From a checkpoint of a small transformer trained on Wikipedia.
Size: 9 layers, width 256, vocabulary 2048, 6.45M parameters.
Architecture: LayerNorm before each block, no position embeddings, tied embeddings.
Training: a variant of Adam for these matrices, 204M tokens.
MLP neurons of a small language model. Each row is named by its layer, matrix (down: output weights) and neuron, and shows model dimensions 16-111. Each number is 128 + 24 x the weight over its row's rms, rounded and kept within 0 to 255. Numbers have three digits each.
After each neuron's rows, "fires before" lists the tokens most often just after its 100 highest values on Wikipedia text that the model never trained on.

L6.down822:118112129115096089130134145112135106104121140100140134114128132100086113097140147146110130133129117167145122168128130116086150111137066150116115097133128175126129130078126153105127141133101094138119107143164134189103128113160119186142121179173069131137091155162154144111118149175131131110
fires before: "s", "k", " 5", "on", "es"

L6.down912:135104116155137139166109140134171167172133129135120134125123096097140147132139104075131123152109127062091133129157106153110116169104103145104168159136142127122132138111130123145118121157148110182119110099110146091110165132150119178158112128097127165090135140182121115172144114107121082120
fires before: "i", "u", "o", "ow", "or"

L6.down967:120166137104154134119147113149117151115159122120111144107150086116121130129125177158121121099105159106146121134061134130108167121149142123154134173125154117142128107117122134075105146184135141142150184126120111140082132141171152105112159179144136160128157112111147133157109143118132133096
fires before: ",", " and", ".", ")", " (", " to"

L6.down877:123116138169143141119127156131172087132135154109123132103176131081070109091169153119100059115121131140123098116145109152110117132138121123125124091132153141065110118133166097139121134129129176144112120146153147158176127115133102146149103136154155133158158111136107144117139090133130092104
fires before: " in", " to", " on", " as", " by", "."

L6.down613:093115142167120146188173124138125102137130113105124113115119146106095131049090126110147124131139162150118152133091156126090124086142134116094179122155143165078103145134136134136164161146110140139138103159117114143167118113109123116127122096069101097079117146116143139122151110146149106139
fires before: ",", " of", ".", " to", " in", " and"

L3.down226:135150109120109142132105142115106122135095144137142124141099124117107140091134100117100172139127125127130175092162128156145109103164129094121122145121140138120072112142130144149129144117130131119168181177114179126091137112124118136081127117111104116085118154145122119109127145139109108114
fires before: ",", ";", "9", "0", ".", "6"

L3.down35:114137110145112132140063116093098151119105114110104116137158095105114155093115153104086129162165108187172136120167143095098144126138177140122110144138138113147100130155092119161145124065115145114149132167139141093131125158164125080136131095150133122165122099083119107130131098127138143117
fires before: "\n", " ", " F", " 2", " 1", " 0"

L6.down8:158103164119108105172097130139166123119099115164154131136126150128139152121156121115137134117131152126139133164145115111114159106151145145089071155152132122131169092096142161135170133137159120159120110126123155107123128146078129152118119121131115173143143131110165139086145124119099158156
fires before: "o", "ud", "os"

L6.down484:136135122107123140131137128115098113112145118121172105155094135160128107119101136106110070098122147132136148100187167122116133167134150167141112128179129118060122126107104116151119116138137140083098086217145125153102096125134165119123100120130109113097120129135129101129133141062157123130
fires before: "ed", "ing", "s", "er", "ers"

L3.down512:136116137144128104118116121124175121107108174107133139110090109107159126134103098157122127103103201120138155118162105117146103105122135110126148148111091154121168125118140159121173142095113128130089127132108145132114128085107098145154182136107167089138127135191093090141115148127108143159
fires before: "\n", " |", "=="

L6.down832:138115103126128113158139111119146092135164117118148128172124116111148149132105139124096164117145112117149119153136142127141099129142122096101129131140116129115121119067117160171103080191161128106151124137137147106134102126112151125118134128121106106099111102083159164096138116145139145121
fires before: "al", "ol", "est", "ar", "otes", "o"

L6.down641:170128136116101141115123098124179081075094094096102164128106118121148135100134110137134104130158137143171133112110116119126151113124138170141081148146114143143095113144064115137158109091140183106146155148112176119126143073117082109096123125120084092168081102130094132128159155124109130124
fires before: "-", "\n"

L6.down181:111167119095135153108142090106146120138108166144138169112147116136138164114118116140106124088120130100108097132060133171065093116104120092164180151130128143123147107142142158125163124122153116140163129121150107112091155119170172084190168098122105135128101124104109088164123124115100149156
fires before: "==", " ==", "s", ":", " |"

L3.down718:122113127169142122143130107139110127132147133146138142134109113131163128137106115110129144120143136111131122123132117121113124113098106148129126133122106142116110106137151130144120113143118133150132119116106111147116118127141113136116140135113159141158112157137120121133131094140127118133
fires before: "\n", " He", " The", " In"

L3.down96:139151075135168138140143153159147121106128128109133160132134076120123102144097120127094115108127114113148091107139167147116163126103116109124076150152101096156100126125136139137195134108143139131168171124127143143125140119124115189100130129129119141128122140097151120146131133152122133110
fires before: ".", ",", " and", " in", " of", " to"

L3.down263:107138172123137094124109121154112143144148115169120165123112122142142111136112139112141148132156107128119123129143126128143121119091093138131126099126167124172091109118148142109114156148123111132112139119117124116092121108139151145096088141119113149125112152146117137083123111136132147134
fires before: "\n", " The", " In", " It", " B"

L3.down659:119142120156131160147132099136102066149118121068112116149162092073142101122101118125111121114099119148127126145134126097131134124127140153144153136157139136052105124121097092119168108152116140154143121169134122129170131129141097148109125114136140137125155126141149127088094136147132107110
fires before: "\n", ".", " and", "el", " of", " for"

L6.down1003:134115098164089146109114101122089098150133149135115118132115096109121127082095177124147130079131136141184154100128088168146160143145097107131141136158136117127115088118091121142113109116080074127123125164107151078147118110095110126085132092145085134152161125138151155157154119111133101130
fires before: "\n", "-", "ing"

L3.down577:114139125116141116125127125144135133159140132137151120137129157149169074139130127124130134136130130126126098135117138139166102145141073148131115123141155119138088113133132137138112142134131152124137135142109123157125138129134135123137125142100123149118140118111135142103113119128139140109
fires before: "\n", " The", " He", " In", " J", " B"

L6.down693:122149118119046121131133164124099130117139083121159060129108160132127093117159151121112125124109139133140169148186156110114140132106124166119077138138148111119118127171153141131125096103124160118105157122102098133143134120158131161122110123129105128115133110144154140121135117112098134115
fires before: "ed", "ing", "es"

L6.down364:104114157089170132125130141185112080158106113116104091134144121126119096094183119120124108130101109141125095122070162155144115124129130121154122176120106144113153132164147149156143107120131075153125123123138138146114085170085097138182113160120142114156183148117115093126124136123152120112
fires before: "in", "ine", "io", "ie", "c"